Weights of a small GPT-style language model, trained from scratch on English Wikipedia.
Size: 13 layers, width 256, 2 heads of 128 (1 for keys and values), MLP 2048 SwiGLU, vocabulary 2048, 24.1M parameters.
Architecture: no biases in attention or MLP, untied embeddings.
Training: 355M tokens, 5410 steps.
MLP neurons of a small language model. Each row is named by its layer, matrix (gate and up: input weights) and neuron, and shows model dimensions 64-191. Each number is 128 + 32 x the weight over its row's rms, rounded and kept within 0 to 255. A neuron's up and down rows have the sign that makes its largest values positive.
Before each neuron's rows, "fires on" lists the tokens most often at its 100 highest values on Wikipedia text that the model never trained on. A number after a token or word is its count.

fires on: " (19" 33, " record" 24, "lic" 15, "pr" 14, "20" 8
L5.gate1740 [157 150 139 115 116 104 129 146 149  86 139 107 147 134 160 168 143 134 149 147 168 176  99 114 144 178  74 143 166 100 153 117 160 193 178 214 135 161 116 114 104 188 115 225  72  83  78 122 166 109  96 147 133 149 129 173 125 109 182  88 159  59 137 193  74  94 162 132 101 154 129 107 109 129  83 161 107  71 129 123 147 141  97 179  96 110 111 137  98 115 115 168 135 117 169 192 147 127 200 128 146  72 118 157  97 124 150 135 117 123 134 115 108 175 134 147  97 141 126  94 146 138 142 111 127 132 144 155]
L5.up1740 [139 111 120 107  97 129  81 160 166  90 105  95 196 178 154 114 156 144 154 103  75 122 118 150 150 172  80 141 182 111 146 105 116 137 167 187 206 143 128 123  89 150 163 116  70 109  92  73 143 115 147  91  80 119 158 150 189 122 103 146 115 119  52 100 113 136 127  61  69 193 132 159 166 131  80 160 154 123 158 128 129  98 109 144 159 140 125 126 125 147 153 142 146 138 139 125 155 113 151 104 126 120 146 145 112 163 103 122 144  79 174 115 157 139 140 132 103 129 141 117 142 159 179 160 116 151 127 175]

fires on: "p" 55, "m" 12, "v" 8, "van" 5, "," 5, "n" 4
L5.gate1936 [ 95 148 179  93 145 134 129 117 130 105 123  84 206  85 164 119 136 114 135 128 172 154 133 137 123 120 117  85 108 137  75 145 166 160 110 155 120 131 134  81 116 176 126 163 146 141 132 146 125 128  75  93 173 163  76 135  93  73 188 158 135 126 206  81 112 131 116  64 121 189 145 129 162 119 184 121 139 110 151 138 124  87  88  85 141 112 155 145 171 146 141 164 108 140 173 210 125 126 122 156  65 143 110 189  97 131 159 106 160 140 114 107  55 154  82 118 117 179 163  93 140 161 137 165 144 124 149 124]
L5.up1936 [155 179 132 111 143 155  94 129 117 126 134 129 169  90 129 147 137  50 154 112 105 155 159 104  87 156 111  96 135 136  56 126  87 133 126 181 137  73 129  78 114 174 128 121 203 160 138 128 101 118  61 154 127 137  92 165  66 111  96 146 125 111 194 119  91 123 100 156 104 149 133 146  90 161  80  56 190 133 192 138 135 132 108 115  66 106 168 151 137 142 140  91  58 169 183 148 180  40 163 143 176 130 112 133 109 131 127 154 149 126  96 141 123 157 134  94 130 154 146 103 144  87 140 155 111 114 105  68]

fires on: "mi" 43, "the" 13, "ide" 6, "rom" 6, "und" 6, "th" 6
L5.gate1945 [108 130 126  78  94 130 161  88 179 128 165 145 168 146  76 136 126 138  49 125 144  88 163 165 170 165 172 104  80 120 135  92 126 112 145 141 149 145 111 125 133 111 112 100 171 140 105 159 134  60  74 174 183 123  98  99  73  85 139  87 135 125 117 113 117  68 101  44  92 139  66 102  93  92 102 159 157 160  98 162 185 112 102 142 114 110 126 104 113  75 138  74 175 163 133 122 192 136 105  72 152 153 111  80 130 133  71 119 162 101 134 123 114 171  72 135 128 171  23 138 132 101 115 119  99 149 153 150]
L5.up1945 [171 154  66 172 118  93 135  84 167  49 157 124 162 113 135 133 158 147 122 167 148  42  88 127 160  94 143 127 177  60  94 124 145  96 104 117  96 164 141 139 151 112 125 181  96  93 162 163 134 130  61 113 137 130 160 110 157 177 101 146 151 146 132 110 128 135  86 128  96  63 160  96 107  94 145 100 156 145 171  72 153 138 147 151 157 137 155  90 237 112 112 118 152  56 157 169 183 129 109 139 154 139 172  87 125 108  70 148 123 134 144 183  99  45 169 108 153  67  93 105 154  96 171 125 137 120 124 123]

fires on: "s" 38, "es" 17, "ve" 7, "n" 7, "e" 5
L9.gate1712 [146 145 128 139 134 118 161 184  97 143 124 125  88 122 123 179  93 182 151 111 116 110 125  68  41 159 154 121 115 157  75 155  98 128 129 145  74 139  73 115  61 194 142 127 102 182 171  78 141 108 117 102  98 106 130  73  98 145 131 146 159 111  78 116 119 131 166  98 173  75 136 110 161  79 129 191 187  86 115 105 110 114  95  94  91 137 101 124 120 145 133  50 202 141 119 105  87 160 108 126 194 141 111 151 106 136 116 129 111  69 178 119  93 115 126  95 106 149 143 127  92 117 155 151 189 123  82 173]
L9.up1712 [128  85  98 132 149 158 189 124 118 160 142 134  88 175 138 151 132 158 122  72 107  96 118 150 123  92 104 111 115 154 154 173 153 146 170 197  84 155 161 117 126 129 108 140 125 161 150 155 133 100 123 173  89 181 119 123 146 107 102 153 162  92 137  86  76  98 183 123 123 125 137 124 154 119  77 159 127 101 107 173 103 104 129 205 123 135 148 112 142  98 121  86 147 110 117 162 156  79 117 147 149 161 130 112 126 170 176  77  90 152 108 150 120 116 113 117  71 138 126 128 118 187 185 154 119 142 154 162]

fires on: "ch" 25, "g" 15, "z" 10, "ph" 7, "log" 5, "if" 5
L9.gate2007 [117 114 111 136 187  83 101 181 186 141 126  99 114 111 143 142 117 150 110 165  82 135 165  95 161 158 103  77  88 194 149  83  99  95 149  66 145 133  64 186 137 110 117 139 179 130 128 139 143  39 161 202 135 108 175 149 119 136 120 128 112 100 169 144 112 134 136 136  91 130  89 117 127 112 148 142 164 126 108 138 124 145 143  78 161 122 179 155 181 167 162 126  56  97 150 144 202 114 150 145 141 154 143 188 164 214 107 123 154 117 159 123 154 120  75 129 142 109  50 123  84 151 163  91 168 147 135  97]
L9.up2007 [116 127 136 147  83 174 147 134 105  81 103 118 109 104 125 177 193 110 110 182 152 160 148 153 114 104 105 119 172  63 155 154 127  85 112 201 151 109 140 134 173 118 148 158 128 105 106 110 157 144 129 114  98 133 125  74 114 146 113 111 123 151 130 126 124 130  75  95 100 135 140 151 156 154  90 117 149 101  74 136 183 148 145 138 110 134 162 150 151 139 113  79 150 128 124 128 183 141 136 155 121 122 172 118 156 202  83 135  59 147 132 120 193 102 131 243 193 138 156 125 185 102 196 124  99 114 145 127]

fires on: "b" 22, "P" 11, "'" 9, "um" 5, " part" 5, " P" 4
L9.gate1236 [139 152 135  77 140 137 113 138 163  79 158 198 141 129 160 144 120 100 156 147 102 154 173 179 134 123 121  67 110  57 152 160 104 142 116 114 137  84 117 144 150  73 131 148 185  88  98 148 156 142 144 117  67 174 103 104  98 147 178 137 155 118 122 176  83 142  76 138 138  79  77  61  75 122 102  97 129  98 100  83 130 119 107 129 144 161 121 128 138  82 157 116 106 129 157 124 169 113 114 127 168 129 101  99 109 142 120 114 179 141 130  94  84 147 128 103 143 119  96 119 132 158 138 136 146 140 176  97]
L9.up1236 [152 142 193 125 131 162 118 126  97 150  68  68 115 153 136 150 113 116 119 146 130 138 145 105 156 156 124 140 199 134 184 143 100  85 155  86 132 112 135 125 155 178 127 152  86 122 166 106 115  74  98 104 145  91 163  99 137  89 117 116 135  81 191 142  85 142  95 102 127  91 131 100 137 141  34  69 134 125  78 120 159 127 121 112 128 123 128 166 118  99 188 102 120 109 129 150  47 168 163 167 102 136 156 148 147 153 133  57 121 108 106 134 205 167 132  96 165 133 114 127 173 169  89 107 105 104 175 194]

fires on: " Ro" 16, " Ba" 11, "ra" 10, " Ja" 7, "ba" 7, " Bo" 5
L9.gate1788 [ 78 117 176 154 109  80 141 130 114 122 151 148 118 166 132 136 110 137 117 138 115  98 119 131 170 154  97 154  57 161 144 126  80  65 122 169 115  56 183 143 156 144 151  87 134 147 177 128 166  97 159 196 102 167  96 133 119 194  76 127 140  66 127  99 124  98 105 104 148 115 118  60 110  39 110 128 141 106 104  84 115  67 111 144 170 143 119 128 121 107 122 166 216 143 127 121 170 140 162 105 103 141  82 142 152 158 108  89 146  91 138 113 102 218 170 191 132 117 151 141 172 131  78  87 157  94  96  74]
L9.up1788 [121 107 156 106 146 142 137  96 149 105 148 129 107  90 172 151 206  92 125 139  66 120  84 155 115 154 133 118 124  70 134  44 131 171 164 117  90  98 156  96 104 130 169 151 102 162 141  77  73 104 159 141 123 125 122 128 139 131 128 139 104 120 137 100 126 128  94 125 114  74  80 146  94 102 173 171 107 149 113 156  83 107 147 132 123  59 141 148 141 160 152 118 131 145  94  98 161 172 156  87 104 107 134 112 154 139  66  63 212 186 158 142  91 163 102 165 144 137 101 115 120 149 190 123 125  78 150  52]

fires on: "m" 22, "se" 17, "ring" 15, "n" 6, "hen" 5, "tten" 4
L5.gate1370 [116  14 146  71 136  96 144 143 165 141 133 125  66  89 127 137 117 143 139 126  63 151  88 178 111 152 150 145 166 102 112  99 150 104 130 163  99 106 100 152 112 117 114 100  48 117  52  82 158  68 123 161 145 122 153 111 178 133 116 147 137 136 144  76 143 167 175 114 109 124 137 172 179 132 131 116 114 115 162 142 138 136 169 111  77 136 132 156 156 106 210 166  99 143 139 145 128 124 178 101 174  85 122 117  96 108 153 118 134  96 180 152 151  95 141 121 163 109 118 130 123 145 150  87 114 140  77 114]
L5.up1370 [101  82 145 107  97 141 107 179 123  92 136 109 166 131 130 135  79 153 127 118  72  85  65 130  57 113 112  96 103  94 165  97 116 136 141  88 106  67 108 129 140 226 107 187 196 123  89 145 146  87  34 114 136 115 104 116 167 137 105 142 129 141 177 158 169 120 153  93 135 198 143 105 144  88 113 139  91 151 101 112 131  68 132 136 155  92 152 120 146 165 114 134  79 140 185 119  84 100 202 139  87 123 117 115 111  87 161  88 152  83 116 166 204 176 134 149 152 118 156 100 177 167 100  97 109  92 103 128]

fires on: "s" 50, "es" 12
L9.gate561 [160 114 103 140 104  61 170 119 157 106 183 161  87 116  78 183 107 205 184  94 139 108  82  65 114 123 138 119 111 116  83 101 200 179 117 178 143 146  99 184 121 164 146  91 100 135 114 140 136 159 159 111 109 147 138  91  89 136 124  89 149 102 137 153 167 129 100  95 142 150 137 142 129 104 172 131 146 177 147 162 153 108 101 106  64 162 179 127 166 144 119 125 158 136 187 175 170 148 131 139 122 155 106  98 116  92 100 135 106 105 202 161 127 134 175 126 133 128 102 113 143 190 162  64 169 188  54 172]
L9.up561 [151 169  82 148 108 134 126 143 130 137 125 132  71 132  77 214 118 131 112  89 136  85 136 117 110 136 100 177  87 197 135 137 185 122 119 126  55 109 168 159 105 132 101  84 126 160 110 146 110 146 130 152  53 141 181 122 170 163 158 165 167  96  91 108  91 117 197 120 138 180 122 141 121  96 115 181  99 148 137 175 156  40 111 163  80 120 123 142 155 174 155 133 141 117 174 118 149 171 181 177 156 150 135 149 118 122 146  94 133 121 150 155 128 164 112 134 109 143 134 126 109 125 137 175  51 165 173 168]

fires on: "ill" 29, "th" 11, "min" 8, "out" 7, "ang" 7, "rom" 4
L5.gate1288 [130 142 106 126 137  94  98 144 130 133 175 172  99 155  66 106 134 177 131 148 150  88 162 153 117 104 131 123 188 129  85  80 148  99  88 147 105 156  99 103 131 164 121 105 167 134 107 100 138  19 124 185  91  66 138 102 124 149 156  95 135 108  82 180 145 150 156 101 107 152 156 116 111 171  92  85 158 148 113 124 132 127 109 128 180 135 124 100  71 124 118 122 177 132 148 114 130 133 137 113 129 117 130 148  80  78  55 115 131 110 121 141  76 127 157 151 163 169 166  96 185 143  93 116 134 164 156 129]
L5.up1288 [131 136  82 184 155 115 151 119 154 121 133 138 113  90 109 123  88 154  88 131 178 103 131  71 132 103 120  94 150 114  81  84 121 121 170 144 110  93  99 114 102 133 108 105 181 106 117 154 127 163 145 100 129 127 165 123 179 151 172 185  99  98 112 121 171 132 192 115  74  94  99 122 146 159  77 129 136 150 129  85 169 123 138 164 166 118  79  93 172 127 139  83 146 140 172 110 153  65  94 133 185  98 206  97 128 166 140 153 165 158 138 135 132 169 102 126 187 137 105 129 150 144 133  90 149 165 136 117]

fires on: " Ba" 34, "bu" 19, "k" 12, "ba" 12, "or" 5
L9.gate1235 [ 68 116 143  92 169 156 153 171 120 117 149 167 101 183 152 173  98  96 119 193 164 113 108 154 202 152  82 120  96 104 168 130  98 113 119  71 101 100 144 145 127 179 154 137 130 134 115 133 141 101 176 161  85 126 162  79 170 100 203 148 136  77  75 115 124  95 109 171 145 119  77 111 147  30 122 129 145 114  84 117 118 134  88 171 159 120  75 158 126  93 141 144 178  96 133 138 185  98 114 123 115 139 134 180 179 141  93 145 170 134  99  71 151 135 103 145 140 145 114 153 145 211  69 171 136  72  88 131]
L9.up1235 [140 103 112 148 122  88 161 104 147 134 125 113 120 111 159 168 145  70  93 224 186  96 174 113 129 127 127 118 159 118  55 177 122 180 124 106 110 101 190  93  84 158 162 159 110 150 141 143 151 130 139 129 128 117  79 117 122 127 148 119 160 125 144 134 146 159 127 132 140 110 142 159 101 106 149 182  97  83 157 100 137 134 111 187 146  76 109 112  86 158 174 118 117 103  74 134  49 114 103 107 125  94 131 219 106 152 232 106 138 143 131 162 174 121  63  96 129  85 171  98  63 154 175 163 113 112 146  96]

fires on: "p" 26, "s" 10, "u" 9, "g" 7, " c" 7, "n" 6
L9.gate1222 [144 167 165  97 190 127  95 105 128  95 112  59 132  88 134 126 149 154 135 126 118  99 125 136 203 115 146 130 105 166  77 124 161 123  89 147 131 129 100 101 139 105 119 146 125 110 154 131 146 143 108  89 102 137 170 124 115 122 133 134  95  95 193 156 123 125  91 142  63 178 103 145  61 107 165 136 162  64 162 113  94 104 121 128 116 178 159 113 144 142 169 105 141 117 118 134  96  90  98 154 103  93 102 113  97  92 112 176 146 132  77  94  46 180 153 115  82 142 177 147 191 112  99 146  90  78 153  87]
L9.up1222 [ 72  90 110  72 134 145 101 146  85 151 124 142 135  86 137 129 115 124 186  40 142 134 105 155 134 130 122 130 115 143  70 140  85 163  91 169 188 129 102 137 105 152 101 161  69 134 144 177  90  58 110 111 105 186  88 176 115  97 142 159 138 139 159  57 124 128 119  82 128 115 142 100 124  77 140  99  95 170 166 163  73 153 147  69 170 132 170 100 108 104 153 129  98 164  50 118  73  82 162 166 103 189 145  99 111 148 177 119 148 161 157 137  94 139  73  96 139 124 137 167 160 132  89 161 143 134 123 114]